config.yaml
n_layer: 13
d_model: 896
n_head: 7
n_kv_head: 7
head_dim: 128
d_mlp: 2688
vocab_size: 9159
activation: "tanh_gelu"
norm: "layernorm"
norm_place: "pre"
norm_eps: 1e-05
positions: "rope"
rope_base: 10000.0
rope_fraction: 0.75
qk_norm: false
attn_scale: 0.0884
bias: "none"
tie_embeddings: false
parallel_block: true
init: "normal"
init_std_qkv: 0.0172
init_std_o: 0.0172
init_std_up: 0.0172
init_std_down: 0.0
optimizer: "muon_variant"
lr: 0.0123
lr_mult_down: 0.7
beta1: 0.93
lr_head: 0.00393
grad_clip: 1.0
warmup_steps: 200
schedule: "wsd"
decay_fraction: 0.946
decay_shape: "linear"
final_lr_fraction: 0.0
batch_tokens: 131072
seq_len: 512
doc_mask: true
train_tokens: 901000000
steps: 6875
dataset: "wikipedia_en"
MLP neurons of a small language model. Each row is named by its layer, matrix (down: output weights) and neuron, and shows model dimensions 709-804. Each number is 128 + 24 x the weight over its row's rms, rounded and kept within 0 to 255. Numbers have three digits each.
A block is one neuron, or neurons of one layer that tend to fire together. After each block is what it responds to, as a language model described it from the Wikipedia text at the highest values.

L3.down490:094153152184123113123111097090133151114136147125154106095166121137140138100174143131156121164170121129132147131132096111128133094131120155116143119173132092141115137152097156119116097114147112114146098133140140146096140135143156145150113136122091112124168162094139132149145143132084110103
Description: First letter or piece of a word right after an opening quote, parenthesis, line break or heading, e.g. "Yes, (NBA, Fourth round.

L3.down2370:091133112123149121093103099112148133075118092116174118131131103095135118155120181105152115143125096118087105107087105160110092138107098167152113101136107129127158142100119106102118155131114160130164091137113100143143124147116167120114102120152118138116151107123152124157143114103127157119
Description: Tokens inside sports writing and stats tables, especially team-name endings, sport terms and stat labels, e.g. Bruins, United, football, RBI, assists, games for.

L3.down2033:143152158135146124079157097154126110112133116134118140131113143137127167143110135129143101152121136135132145134134125143146172148164118107151112113103185109131124142143128162093110135121098123121131119098143189141157152107152139102135129108138110164135185098127121144183111129128127131109
Description: Final pieces of split words about physical geography and climate, e.g. Ge-ography, Reserv-oir, clim-atic, glac-ial, r-ivers, often in place descriptions. Weaker on other split word endings and on coordinate digits.

L9.down485:153136139123129162117120134094167125129144119140139117121119129170123098133081147101124137130067100109131169118147101141100169186127170088152087131144151144114097168132097076112144125130156161124182129162142093135110092120136126133157145103118134078122106085107116099106105132138107102156
L9.down585:122126124124106110104136164106097130154120087170185121112143154110087109131156151089132139091123122109164070114104150181134121144111113097155091139173161135115083130086153129154119148112123111113166115133133120090111109099123102148138130127106077084126102108164111142169138081109164101147
L9.down591:136110140116135151127148097124099135145124123161123137097117115129184127142144125173131132155110115121127140123175126108109127112091148101171142099116178145136143146146142170113159116101154151150137104119110181114115131099168097167133121115117119150173115091138075105144186113162143127119
L9.down818:138141123127125112170141100159116135156173154129153153109130094147100120143129097126167076161122110122133097129116097174128106130109123140128144088125087131149114114167083127134115135082102147129125128115088091147101135146106151114139169162099137130113136089108138155091105173124162143103
L9.down1020:060129111108131135115118103138146109152119102110170130134134154162147133120118117117141137144102118081158129156119143112105152172118116133084086153145136105123115123140136135090100130127115127148132137149103178095135085134145136114105159151154159160144135115095144148096117093168115147117
L9.down1151:157143118147130079118125147138111117099091125123135086150113122091132125124117114110162174121088136177144126088130129133174122132132111054151175091138123101087149093121137109119148115107154114108105103149138095133152140096140119118149129129112130113103095120120115129109117135139130147112
L9.down1177:122115134126093086172140132121137137135163128127102142135165157137100109072131125121094133131146109139137116149115111142110112152142124154148122123129094140100133148176117175108099146114123108129118088154071138105126137155136125149127118148105115112125116157156128140130169189129107133060
L9.down1332:153139151119140118164152104131129125106144106092122160176095126130104155088127071085120104137191158186142137129116133110140140157116079124163148143123138106140098109088108086149158118092113152117161091108088150133097178144118112087133121162114122139141134133121107100119149103129127117142
L9.down1521:093120113128113077139121111095127158126140113087091158118175200095145113127137142110138114086126097107113152095095118165108126133179145156167136108189107132108162091131101151140130117130119123142148103145102109159139168171130101110151121115117143157097114107129100156155101067163114155125
L9.down1644:133151176154144114124113099089117139119188121134146087153135131133134122119121160141161132141144134118132143109173118133114142122150103084113128077107100130177127132142072104141129114142168136083116155160094122132103115119101135134167133129156117116137092142120140118117127132148156113138
L9.down1834:125122119142084148124151151131091110107157120170177131108175113113151104130105146124154145125109143116129099077138157093120141112072174116095164120101147094092118106104111122146073117157104202102109079161091107108109145135151130122111121145135092121153104125114099170158121103108097139082
L9.down1946:084102131146122135146144131143171154135136098129119147132114114116154090158128164133128137135133105159084178186092099148125126144130106124147162123145117144155156129129087117098125150123166121098138123108101128152103139121112104119143120130155134112123144105117142116133174112128162100138
L9.down2043:110151105174112103129152132121143102137160092128162120166113143140133108106113125102104163122154126135152143113134112153128140156123136067143154116135125114084119115116140131122115211130151145140134100125179117103117140107120111107129181113134140099091127121113084155104123114131120128094
L9.down2365:138145127165132151115116130125140129161111140112145147138099115119108104109132130155121159190096138100110153142140108140117094136181102148160125110110081137167149147074113087113119135165098118103161147149150147122127135122173111096112131103146133107091120107095123115090120146113152115149
L9.down2393:132098146106143113126177124058153112077106140129067133097110102147143123099113131146128129114119159143138120137123139143113118073151154147114130156110122098110140170139164125118106118149114125110088105067180103098113156089096125135120148123182128084143147130172119126143126108119105107094
L9.down2639:106104134101143112089118137141107083124145136114121168115159143130127130107158105152107160123148122108131163153138128150130092127119108172125116151091124147101130131146137123138157144092134135083105111156128138143124145120123152147165123110133128151164113105154122133145106120126125119094
Description: Function words in sports articles right before a team or club name is expected, e.g. "for the" Yankees, "over the" Bruins, the "|" after a date in game-log tables.

L5.down386:159148078185107201126076080136139100150134116128144145150113138102107119165133080126174120141084102101099161140154088091137159132136155178175112118148141109105104116129133070118140160115118124116163130125128103138094169132068149127097121147091110123107063098108122152161090121107140120113
L5.down601:121109134198121129142110142164133100152149163141113120110123110154125157129106124108153131123133121106099145131123115135144130146133166091144126105080128149143131125143148119129094104116122108150134124145098129134152123151140147130144100133150118122129158117131097127128096107105127142119
L5.down1341:152106104160153163131117112149090110137165114119147149110121104141116138154136133142144148154134113103137113122106139139166117133084161143168124102121136141126091128147106100088134170123118147177137159115139129110119087153115144137109154112097098114179122192125083148128126113094124100138
L5.down1672:113121106104146106183136085136123122196147092117145119112139110114174143167126116165129109166149116127149123137166126132136086104114100140122168137112116115127092102148215185135118141124133130134156099146111121113111120108119099117154126145107115108146108153133142129140162160144124139128
Description: Word-final pieces inside long technical or Latin names, mostly genus names and biochemical terms, such as Staphylococc-us, cil-ium, polymer-ase, Histam-ine; also scattered foreign name pieces and function words.

L9.down407:130109117133169089132167134120144139140136110103134172148166096154171112075114151133152185110133100111142099125154145157113137102111097157097115125133126134132114151144115150072150101122121139108139117124145116151156112158113071112131141118161092168110118125090129117127102175117127139120
L9.down660:124136116141116097153111159124107165126154101133149108107105139160120088084101177102116142153162117116062158109070111160195146143096151104127120142131163098148120151152136107133096143127142082092148140181103116144134132109094082119100090113152136115096107115123127096130138143103081111148
L9.down919:107147150129145111124108117075147113148161137083144136088154151185124131122142152086133111121160096152102128129155121111116131082124129141114159084140135137148065115172088140118135087139092164126153129087101082156135164130104120121160135135105153079103162117134141143120109144131146163138
L9.down972:106143156131131133091149110093122131127108155126136152155120159098099118080146167116110144163111112091136110147130134138112091133092132127120138143136101134134129174179114103130150164146131122109128128129143125146115136125196085140121136112147140132146085111136184120137098144129104190158
L9.down1069:149136128148123163145106110136101123114132134147100131148129107125130084136168120143093078137138152127090151184145110125159188149086122171111123102144160139140117148183158138137124153124101171087107149132137152130122095096161106111115086102100129155165117123148147155133127165129160122108
L9.down1109:163169119152112110139085083118065127098119143146096143144166131125133097099173189115109094106155133199128118135093084120106151126145115124108134156129158110138122149118144168141122158145118091150152126158177108122124127104112121113124107122106091171150124167120118154148141164121102122083
L9.down1123:113142126104170122114156112124083124115115142169127152141130133176092104156163138132125149130143160144157105137092095113174113125132131119132128158170109132125154125117137151142105140108128150187107145132137109153108106163122161128170139121151142094072109136108122104174139131142120084098
L9.down1141:128132106149128098135137066130142127170122129144183104143142123119149131115123150081093159138151144067137157121137133139120114143125111146125134139132138138151092114121150130099152174112100150120135126175093109160082129115157103095149091126116137128150137162100109108077182189077084158139
L9.down1153:079118131109087128101124141170127120130097110180165101125107127132104118144171147109129139119130108147120158134164149158107152118151153130148137121130124149172113157158141128101125102110128141090082082138140100119101079099108116126095114167126089103137093152134147129131133187088121095154
L9.down1503:160159125102108154126156158111111167130135119105106127149139138116144100143159095090096128127126127145138118117109153096107141083134165103128107111086109122155139124140126116132145109152126127152175132138141152146083173132124144150121119077112132143121099148134091133134147131148114170111
L9.down1657:092113076189135110106094084163115136073126096143177107067095140152148131133093152139135115127126089089131136101125150119134107133147179149120158131103145101130128120170115165127104132156165158102125151113135100160107164099133111116148152114152144134137099160184122172128146157084129130062
L9.down1703:116119105150131115114125185171112151161143154108188178107159160128116125182148140125185180128123121141100116116129085124128129118134157157141126147098125157124105136085164156101136148130085126183142133161131122135125123092152101176138121094129090119139111129121138161139146175090117155137
L9.down1785:119122151155125120125106127155116088110103191098186138127103150132099123140166148134175137155113138125111115163124148131124134131107107134110139098186082108073107105133132117131142076095108154171114108169141156119164110098138090116106123145140134149137124129107168097144140109093116144121
L9.down1883:129112121161163138106122125141091139172110153131188109103073116110077135132158138107106121120119091107146136125152144128107151122156157155102142110104119151108092150158131190097138108093110153136134157131173111118142130121129109152136158129126173136090145144109120151126131129142109152177
L9.down1891:125120170157155123153148156158118093095147153113130143143136152088155126072124125116126124128090143129087136123148111125113157160154119135092129156150131106123141136092098112137121138090123103146185136149111127114150161099167132142151118135127117098134143127147118081136153109173122106098
L9.down2593:166128102154130140135126161146136137145093154093099140136097097120076099105090120116101126142091057120136125172125162128085124093130107124181121128142109097087149122080102163116150121115164158149137154121065094103151145116117141093101115130109171134122130150134157126103125150120143110103
Description: Function words and opening word pieces just before a technical term, unit or name in scientific or biomedical prose, e.g. "for" (enzyme), "G" (protein), "M" (Hz).

L5.down353:077117111131120129113128129110127162139154083137125131147151118152133095132163151111153127114129126162136150132141116083152104086101140121176150160130150157105129140161132118070159100110117129082148173113148140117144148156156144151107121120100122156104091111126133162103108119085112136123
L5.down1113:153132136142109126146130101099138114118105170092151116126103121142140156153105130104136100127128118131107123140118061111116117098144138105118138154102153140118129132137100119115125111135128168107136138103169139122154141130156104157165159098169155149139155134093161166123131085098141112123
L5.down2542:110146106093156138098125104128133124133080145158136137185149134114124100107175130140152129147128119136160159101143107118132133133139124173108120095107124079099150094153118132135139106156106087105097126133117096149143148098160155138151101144146124136128133146103111154104135101094084091111
L5.down2586:152188098136129126118146102117104117116097124093083117108118155128155144139135143119133158159173167122167150088115145209183135095112138098138123128097107138152116164169093101115098106128126107149126179132090100113141116096104131142146090130163113146106072102096164095103121110141170104118
Description: The last token or word piece that completes a multi-token proper name or fixed phrase, such as Korean War, Yugoslavia, United Kingdom, 1971–72 season.

L9.down67:122125107114122073149090107143168111115075083154165139115124146109132106142121122127138147108151108107082149146105100119141196143127119122120140142124117125138134167104092078160072097172153138096124099157102151129109108069140142138107107153117131124148119117076107113114122123122119115132
L9.down248:110144109126101111129172106118156084127106133154158142136124117171110133149083152128136117120151101161148110121105136150129116123108150132143137138098104164109140155152120141109130118123101125122125160125068156129174120138148147147095143118164141129155161082127106145125138083107128120137
L9.down643:144101158154124134146132149102091110143113136148191126079143132066088141160151180089173162121089147129111141107123150123119149095112137123130158156082132117130096172120115105117125127105107104156124131138098134143147107168143153186140104139111162158109126132102126135124095135123099085168
L9.down969:139155123123140123162105130083095121105123152126135128153187119147107128137121162179123151101150111112138149124067161137128125155097140125151082105164085107102131171133125172094105106077105123124127131150142132126165148130137090115082107169083122170117059159103113134103152128148137131106
L9.down1052:116140114189136117123136111148127130116149148130076119136114165116168132169098146128169118129111131143119080134069121099156146179138105089146150140111089164124160118146163146142094142127150184124129110140135139119126146109118145114145131119137073126153130126117154157140100136119102123173
L9.down1327:142150127120115118126159106136139169121129133124096184142110112100116123143168175101118075097145115106134090095200140128061120131148151095124149136106108132127158094144141128124123159097112119096144113092119117122164113155134116134138144105130129126147115094105122109130162148121103147140
L9.down1413:148108117108157112098144146162126116147098134129117099128158110106116124100152131132143117109100099117116084107149084127113104124104158101103092133073114105146077103139113124113126143140143130161142097132133116109100067143109161171111108118154164110100140094115123127124120135110135135115
L9.down1573:161164101130124149105148131150200129115147110116148148129108081083151167120094113102191143158145152119105101119147142145094134094116113132107140127134141110152140158148148150154165154152149076089147130133158163154104136144130116136166093151164142104141121118105110125150129180140134138142
L9.down1591:150143166130128157153109152111156154134170086150057087117158168124144150123159130115129118116111145166119082097125124148096124176150136107139131136103160114162123169126091141098149126120166106128135125181086133129100107184096131157103117106168131144112125118136096160130207108113131181136
L9.down1592:163142125105144141114128104078148166113137079132172176115171122153147145079152141156138120143141111076127125101097116171073153113115123179165120107111138141104109083161125129104113138158139112116109090121135144121116112149138126089132114133121157135149093102102125140085133139104120146124
L9.down1706:150163173141154176117114101143112103089111140105147164173124148103114141115145108128136115152097119132106143139100132140111139120123103126096124072151169147121148135116126148157118145101149118117093119139090145133088141129120103141141112137158144115127148107115146137113151110145112088127
L9.down1865:183140125083133150142128093136157085147136113063115156121134120114102135126171129085146101117078118107134159115131115115064108139087172101074134126130082155131120142125074133111145124131144140127144140152072124092111122125133167146109125114164109151124144128088142156111113122136116119123
L9.down2129:149105167115111145130119152131177099172130137119139154155155118132096147126125116112134088075116131119101115152142132119099107156104110115138103155129145162120133161114171127144161135125120129115122069143106153126142141171163139128162107149158140143170131104154071112086127116099192124139
L9.down2270:129130145101098119124139086096160151101156131174150180117118141151133144155151138121091133168137121162146123194133097130111140136122087101092135109153119166101156150104132133135122127121139162111102096097106171159118123146133127123171113121098109122109139137111118180160114104116110126147
L9.down2427:135157140100083149157103100123120150140163083139155142191176143131128110121121169110115090134146158147139164173109104097090098074154157126114138090118138078113158140122105149138134170154130121115138115137097152123120085115136121148100110167162129164158117085126148135164133107135101116164
L9.down2644:198132170127152103109133146140116075119171119095108161129133099130116115103145161141137134110097098119134090113108127134112157142127127105127088113134140136153159157150145128144106119130119123117126062145099140159109110114073138104101128135140122139098062150146126146142148132164121130142
Description: Last word piece that completes a phrase or clause just before a period or comma, especially year endings (19|68, 18|95) and idiom ends (each other, so far, of his own).

L9.down72:134140127177111174134088157174154125125110108055129144145161126146098110101138137097175127190145118127091107101132090154158067103140191159144113108098121102141118139080106137096083115143117089101110119153139112138139161160135151129129125144134149131126106123107126141105103132107084159189
L9.down97:110166151095088108163171124137149088170136141107152160104149129104079117149149137136115106123124127080162129091153107158108114143097128153097137125140142119137086119108083115108146075122097108081125103158099088144121165159149172121121155144165113174149114132155100168141115149133080150116
L9.down277:123146084089177163165167140151105095139075091141178126139137069144141127139124142119091140153132140137150129154142112179118110142128142092148119080081102081133114129104107110118109106162109111084120123139130119132096121101119111089143139151143088141133176141109127119198113163098090154157
L9.down639:118140123111107135148163132135115132133161100107102114141114130146150102128122091140155070121127178170132119092121137100151140111114121131113135085127115102104104149186124098099139087080120158104131079123166134135123133130135129131128115154134112100150119155148123098151138078076145159110
L9.down794:141149152151116141107079096149164139120127119125102134149166123105146164120073107105144136117137118154097129126161108138126147136161118093120135123145130141142132134139156116136125139165158197116180133146106109118147143136082120119142102146119147101132118135099106124108119146147117131115
L9.down916:117150144127109091126105167145155093165106163134182093155158132113150110183117097139088121130135123142151107097160115139130081153133120097152142131083122124115128145123110106142137139168148145157103128135118166115123141144105151145111121092149095094069129132118153099165109135118150084143
L9.down956:096101156138135151107134156140120159066143105142111127105139111165150100172150090091133129105116169164164102138140119111135141063113129115121116134116075143130087121118144140104104088150144150110108080140131137113141103116095084181117118137151123085158124092144134152141132106129166087141
L9.down1015:182147147137117064168153106126140100120105140092123126123114111127130176139123094139142183141107151124124098113121133120126087112170141129119167145142126116102139120128138140137150143129186144107150171120090133116070098101120154147109109138154122130169167129141155152118147133157162087109
L9.down1079:139113087137128131136171152154117137147123093130135098147125139167117147126171146107122146078172073113145132155102145114159080145141110145131129112130140159134130117128087128111151156127127170082119103151156150155161155126108139127092113095172126147158138114172101124180109152126157146135
L9.down1255:090113107097192119107123132117114144135131114144133144141084119130112151121111097143139145118120116094149081152138161127140123103164158088145166160155126177129159107111135117153145141111134195110104104144147095101117133132164140112123145122131149115101151162182115153161124166126102093119
L9.down1273:118163165127112106119158149089145130152133127144140118120169156135145166180127111119131106187122157113155108099169123180171087138108147150123130103129120137131118136096088141095112111187129087122089145146142115076093143169087145083116155097133102128112081178129083092108183170132113130169
L9.down1399:148076110106122121132112135167127124127124127124126101150134148147144185117105110079150155106109135124103101140152142087155131134149115148176154155184082142140158114093099107108151112174115108125179132133150137105140119101161107136157115123150114123129126127137161114107138147154114104116
L9.down1608:129120122171098130135170174119153155131124112080181125123160136105145107122080174129136136109121136121126138103130102152179107122147148135158132146090132106138135146090113159133110115123136126106121168151109082137117121121142148116117127115089135154151143160152149097157144133100133147128
L9.down1815:154141101159128138134126118087168146147119111122151141141158147120143116143112117153096079152106106141126117094097146162108153141117110142160121119175151098134118158119138066127113128138116095136093136158165104101135105165138128145081127113115161114156147140134116105132125131136146057143
L9.down2065:143126145090141131112104159131192105128121111120156105154125155127127118092139127096161102142158132092177109104164133143133198123153111106125124107117130092095109129132107126112112151118096107129112095123138096098157157106129145149126093153123099124101127163152180150126144113072132124119
L9.down2373:110134110135146129129109155107152132142150156128159149131130118158087131109120107103154114169160122136139149105103065115111097099100130122130113130081136175102118109080141105125122137134131120107126134120131115163150124124134162175092112121156097126104110136054131110140124161163134109182
Description: Function words, direction words and word endings inside descriptions of rivers, coasts, terrain and locations, such as "valley of the", "west side", "brackish".

L5.down347:124134155172087190110117151136129154124120112119185101125157124176150136131137092153144111100140136171112106141164116157127123128152129105110124108068146100100107130109154137128114128134134131134139131092129138137151097118141138146113142081164115148107110145140110095151115165152114132160
L5.down540:042149128139094139149139152146095112150114128138115121104130131143144129122143173175139158153195172165121139108148128141142102160159106139142099149057119168188129106168133092098117153149126152160115120098133089142129157120098083119119140080112126135141105163131109105110106132127116115132
L5.down796:132106167135088148091114116162115127177105148151082126130160086134094123092120112127103148155140131106112151109110123147146126123104133151184147153117111117134097157127165082155120082152096151140152117111157131166095135131141119116178113150126176116069125148145130162101142119201146089122
L5.down2198:094117157125115117125107164118119108114122140128130115120105136149094123160132141098144144168173171106119092101122159207107134126184145134131139127091166084179133102168150147151121123108145134132110169073112124174117150152091093112163092109176122130139113137185113143123112145110131131108
Description: Sentence-ending periods, often fused with line breaks, and the pipe opening a new table row, marking where the next sentence, heading or row starts.

L5.down378:126113100109084140134126134122131148092135102092160128132105107098143113147106136134154089130105078121085161144133123180140115085153131111134104129107132134098136135139123125115110151140133151140095123166128140092131077125127100145134079142139100130130151142138139113137120162158094104095
L5.down496:093134110085119117151097128117147088144067133158157109112097143158120161157164151133113122102105151144106132102131144119155128128097137139110103124124140140119133117141125166115107139139125140100104153153133117132066109132124131178164106116105101104094173160105171104091172151111120109114
L5.down757:129125094096107105133144145110135104123152116146091115150180092110145131140104132138165087167114106124135127120135143130111118175132151199135119093152102163145139138135119118129124129099091157158123168114165140138135113179099157109120112155103108121108156135121145124128128100112161112132
L5.down2408:131151125119173119095108089127080113154090123110089132136128102102132111141158127135109142122109117144105152112137150121119141126115163118135098137093140160132112145154171128118127144065128116127114142144151127123142140120126103126166117115151123162145127101113125122158107144096152097146
Description: Final word-piece completing a proper name, mostly pro sports teams (Cincinnati Reds, Nashville Predators, Pittsburgh Steelers), also places, parties and surnames.

L9.down182:123130155117105130129117116102083134093091106121094132152105128127132142111117114175118108110119148164156143114117134139094106098153112181177104113106147126125125118132119151128108129163145138099147093165134118120126122137135138105138146103122131160122112151105106111131087125150166131173
L9.down459:114162090126135107116157142133105111129169112115099123150160118107136100175075143111113130123168117115140134124102087090115137134150143144144121116123131132106133131127130138105136113136140107123108148115149177146128118107089128118133161131134143150131119111087063068164120102102142102110
L9.down594:083117129096077098172137087131141096170130122130087112144154124114171106146103136082143110087133116117136132100149170120101129142123131157179116158127171105162096113119112132141103173074144114165114097116134122157146122106148176142147142130103118142152132120129107146124124134137131131104
L9.down704:146121123120094141137094155116109108119146157134107128145125133177099109112142133164140127110142116139084111151107128103101082143153130157127126118163150130139131151158136149154139161071132128150126084160098060130105098138128088166149118122090158105089104140158108110113145088093128142081
L9.down875:130126112112093125182117094134093104130133073118127098109169167122088153136141103130108132075137192139168107169113120119191101123142090174116126129153127119143170141089115129159136135167131152075108130124131093111136106163107140165072128131105105114092109116167132147105123110113143131135
L9.down975:158182166084148147123145152132084088123174085143132174091166126121137141088099135122139122130100168115128130111166097158145162134139141149146114121130111138154128122132135144118116090154160157156101118170094129131104145095123124122137115130123145087045101109161140131129163147107142148093
L9.down1232:116111097128110124117114121107142137135153104128066050150119125132102161138120134171104131157146079116090101138110089106104140124120095131126120097106143129126131130155114129162116121106155132199094140147105091146128128134133121156147174124109139113123117150135123115154159125133184111146
L9.down1451:084118124135141163100105118128117123146123088124095124148140147082088146133128109133155139070141172110123120121094109144154140083137150137117088100116138136167101114074146116113122139108092105101141143125138138111131090098101162154090105134071145111120137152137140102099147100103107101156
L9.down1702:139099101124118121156162142126123161104128109109088113088165118126135121116093129081141132179167095105144088126115131146087137137063142092100125123170115124090117123101102112123114141154104116095123143116127134113082120167121134126141158084172101125155081114135122110086162113168110073120
L9.down1910:139101110108167161099161104172117128126125138097083115110100123135134100111150143121114146122143080130106095097145121091144106105117100124130137129149129099143141083152140139123183124120142105115082102133107139110107139113134129118074112096116150161093128099085110111080149117108096078139
L9.down2010:120158185122050135157100118120126059213090202091112087109145095118115130076148098131115108154125163165135098145117122168118122129163157133153110108128128115121121129058173136119150108109087127130128110116144093120117152128122130148157110138110145148148157129147119148176155134119130091106
L9.down2045:114146145136089135144112115134166102145111146094050046146117100153148122101099139095110091122149113127141099119125129129105174041142168117095119135124153142122149158135144146110136147127108094088108102126154117138124129132121140174118130149127129104154109119138117116136099153107104111131
L9.down2097:161131168132137125179115129135113106101150132177051131106109131139163108125132123113123138131110112128123120135127090112104143125144132118098111130109133117120132149090135145125091113151087144139128171128124092090141111174157140142147090120135142114160125109106091129107158119157149083120
L9.down2105:161156143118134102102155084132112063164142149141110082103167119176131129111139182149120118164115109148119119122129136158099127149137137119129131085049165142100145175207115147114113139117132179123124171148151104130157114137189137103149139143170122175077119109115116082145116105126138147126
L9.down2174:114171124130107129128166111123095135121148109102101157082127074116131118107163130191163144152117128144139129119146110118128151121127140129148153129148114134111119152116155095148136117083127145130152128155140111119139183172107093086133109153137127107142117079112106161144184141134121128160
L9.down2513:140118114128147117169135113094097117148121150099118170138131120116077113126112157103168113148147171140115087139127147155127107145124137100079145101140127113109126136111134122121106144159151128141120179131135116129124060131148125110111105145134111173126130138130171113145154143127138096158
Description: Single capital-letter word starts beginning a proper name, mostly personal names in lists, tables, credits and bios, e.g. T(yler), R(ooth), D(reisbach), W. initials.

L3.down2541:100089121156123071111121145122136151129135115130147103128119119084114116072074157108143120129087149109167100118077140148115164117104150153137154168143124106125154133129132174145161151166090150082107136152067079113115152135159125142086091119143132066092099148143145110129115076126169116135
Description: Final pieces of words and time phrases in historical and biographical prose, such as Comm-ons, dem-olished, 17-72, years later, on 24 October.

L5.down758:105137064112139127130144087112097123110139109117170154129135089119117180072117146135135103147171115154132129141116096117124113117140115147118111131139130138167109147119124156128096138136151112092170118136130133123090196163110131170159153139155140160098089145146125111098133131146142144082
L5.down765:095122175164150157128131133133094163114177151138170146098144152143089125115148162117165155134148141153136110147105086126125130096100112144132091119148143076124099140176122102154136102150131101116127177075142146078121153139117111148102104162106139106119112124101152154153127075079122105127
L5.down1498:152134146122123128126125109151101126101144070129177153139154169127157131162168128141119123121126130106132147148123090137114148089116091132170087109161144117143161125132121129116120097138130125127110121076152130102093110154124161159108102140167134069162177151142112161101127137129133125155
L5.down2319:141134084140115144114122092118118075101132149154112104117121142118124129082095116093129113112155082140161153124105121144114074069106151124162119074119164124103105130149149145145140086116124148124135103119175121120143116122096149122113122131138156125067114155133154115147162115102139154146
Description: Final word pieces that complete verbs or participles, mostly -ing, -ed, -ified suffixes, as in lowering, postponed, dried, simplified; also whole verbs like gained, sent.

L3.down1076:118134121192117145133133107106138141157157108101146072138156119114120147135139133119158142099132146077117130123120123117140138108132157139173114150132098124144148168146114122118081158109081126173114123103149161171122111100109103121111150136134079107111140108099157149155134137139152152158
Description: Word-piece continuations that finish a partly spelled word, mostly in biology and chemistry text (gene, receptors, oxidation); also name pieces (Abd-) and coordinate digits.

L9.down126:130138144129114124094141125136119141159092137107130135069116111158143134084151095147155100117175115064103157127116130144137078124133148114143156124129103090139108106141144156112095105175153143170139112132157150122097153137146102147097148108123140132117149135128107160086154107101126152117
L9.down138:141102107186168144074095088104116137139142131086144122122142122100153149167126141122164092115152127109086124134144110115158071166119152165107180159146094117120130128131186150142100162163130118137136101182106123159090138120127121125158154110165136158143114146134118131150163125122126135142
L9.down199:108105117140125137081088119141148091137124142163115066142146163142154150127142109104132138124153108143097108139131122126124130085110108103099099180171178163136133154100124147142128121128125101143106128076076118123115125108148148117125100110163137170127120093127119123160160155135112156128
L9.down387:120103072100133111132055125133098090169135164108170126147105169136158133120105128114115111108128130081118067139177142114119091123138151111093138176155151130113148070123099102143127132133126161102137117138140097160149157159116154126129136106118141135131110167112100156129125101197097104165
L9.down466:144140081106129147150112108102097166069099113100151140140138147135149156160148162169159113112140136127144152153136128132144117147095098116139117079138104129127170118166118116153088168178117145119100162151145147158129128137100151107131155108102096138170141103106135113117099096159099090150
L9.down531:142125149131138142110093117139152116101173181134113138145118140119140086090120145137116070132142150120144131156092121120105150116146098132173106098158108136166115148130119112123144105137105182118112126127127118163134112150134148153143119112166132087141123119158126181146104162158168108136
L9.down592:143167118137109128078086144153131097123147157137144128134122123079153110125124124149178143141106141137133119110113137113123100157132107151084150131143114179104113124138134109110133099158129167132156153110093155129112129113108117070072152121137170127167134111161106153097112116128104106148
L9.down649:105084143139131142146178163092131117102158114138167134156140119152127119137138131135148134097142135112133146139114124155138116143120100181115114148151148134145080129138127169111104144113123127100145126094113123102133132126102118107155130107131112123134153144151122136125140082155124126147
L9.down1525:107068105177131135093130125093122139156090094082086065152110115146147159037153151114120132150119091128127093095093130112135114079158102147141139136109154151107131143086153145146112095167113111147144120128142115132126184079116183115190145159089122139125130108152126171127152137133162102095
L9.down1650:106133116151127131140165135066097107135113132107153132139100125138111158085095132161125130113112142171128137179084113109158070133099096126108149160114108110159152125095134142163128097148170105125109071143193138111082154125108119144156111124176136140137072149134120100125127095154138126111
L9.down1686:123133089131125140121083132095124119122121142155116138156154119138147112087128140106133124164119109127113152125090133080196111143147104146157134171105118091158090137133097090178133108120164132123097170109142076108132120195113141098132114105134130152092095141130095143085117106159165148098
L9.down2059:087165113098145109148186152121111107124085108162147131128117114126107098152100092156103118148138122110136130134147180146133104138135098132117129121139122151111174148169113124163123118101132132133140091155125138130114182075112124099159124161165144162159128113129140134150138160134085175135
L9.down2152:114101096109112125084120124119155109153122108151178151127152123161135124146120159114150144089112088126115137114139098147096139140140120156074097118146147138114124126129108157106120173133092143143134156101105102122099089123124126104147148144106138140127127137105125132089135113139140127138
L9.down2193:116138134088160125135096080106176123118094091153171125129115076123150150106125120118140151126106137108114138135121123109165105126114130125168127150113109098136086176108141115088110149121119066158152162151147113112123123129178121144175155124147128099141141134121131119086116106104114125133
L9.down2434:122179143120160128189080126104130125154105115096182107132121131155135151147156121091147153157148154112105112176123110122089111136056101140135152140155120104147132089159106155105127127103141128101118146123108133102095130144147179097079142153139124122146168164127108180126135124109147138135
L9.down2540:119118115118105062106109124155107147135114172114132145134180112144125090107111167145158111136134136123106094163162092094148172148122115145147116104130140108130112129107115113099103124090139123160125153091110122064147158120121119131126118123127135155149131157155120130149103112139100137136
Description: Verbs of acquiring, holding or losing something (gaining, took, lose, holds, give) and the next object word, e.g. gained the attention, lost toes; also words inside song titles.

L5.down436:102081119133150127155109146078132147152127143138141115175139126154125103140112126108142137166136156141105120123118114106110088099133114119124138148138140115140124157111098146146196129144136127088149112111126087150120102115154115127100104088158150143105127139133145114099125066113151158113
L5.down1537:074118102094119093112131085076142104110176110128160136121149125161062114152135118133131147127139103156139150127149105099150156141141145135132110138159113103149108135091142141131135093118168116106168155121166116177142159080143153124161157092146145137113128135148140124112146121178149096076
L5.down2140:138134116121129119099167102119125120148139096102135130144070129123162136178117149133091105138147151097178130084106111078163104121135140153121097129114129161159130128152124131155106165132110106120166138118080117135133146125115142134132152129163117136146137078155108118137146100129176163087
L5.down2330:149122111117114121105122137126119120120134083133181120141127182149128111127120073150113173142124129187145127129148112090115190104133123132178118111166152132137068119103126161110127079105160134135169150122136140168149130119151147143142134129126126126150089134157103123145105115183169097116
Description: Final pieces of adjectives split into subwords, plus whole adjectives like simple, heavy, positive, large, e.g. sm-all, t-iny, flex-ible, shorter.

L3.down1030:127109149159100156087089075165143163143135114123123143154163149076143140156121147152088114123085092113145141145086115116145150110158147139111117135127121136102105121109098107142080061112114142149167084136124115145126099141137143125166128089155112134077133143107148155154115102134139140115
Description: Final piece of a main verb, often a split present-tense inflection right after its subject, as in ref-uses, def-ines, ass-umes, took, owns.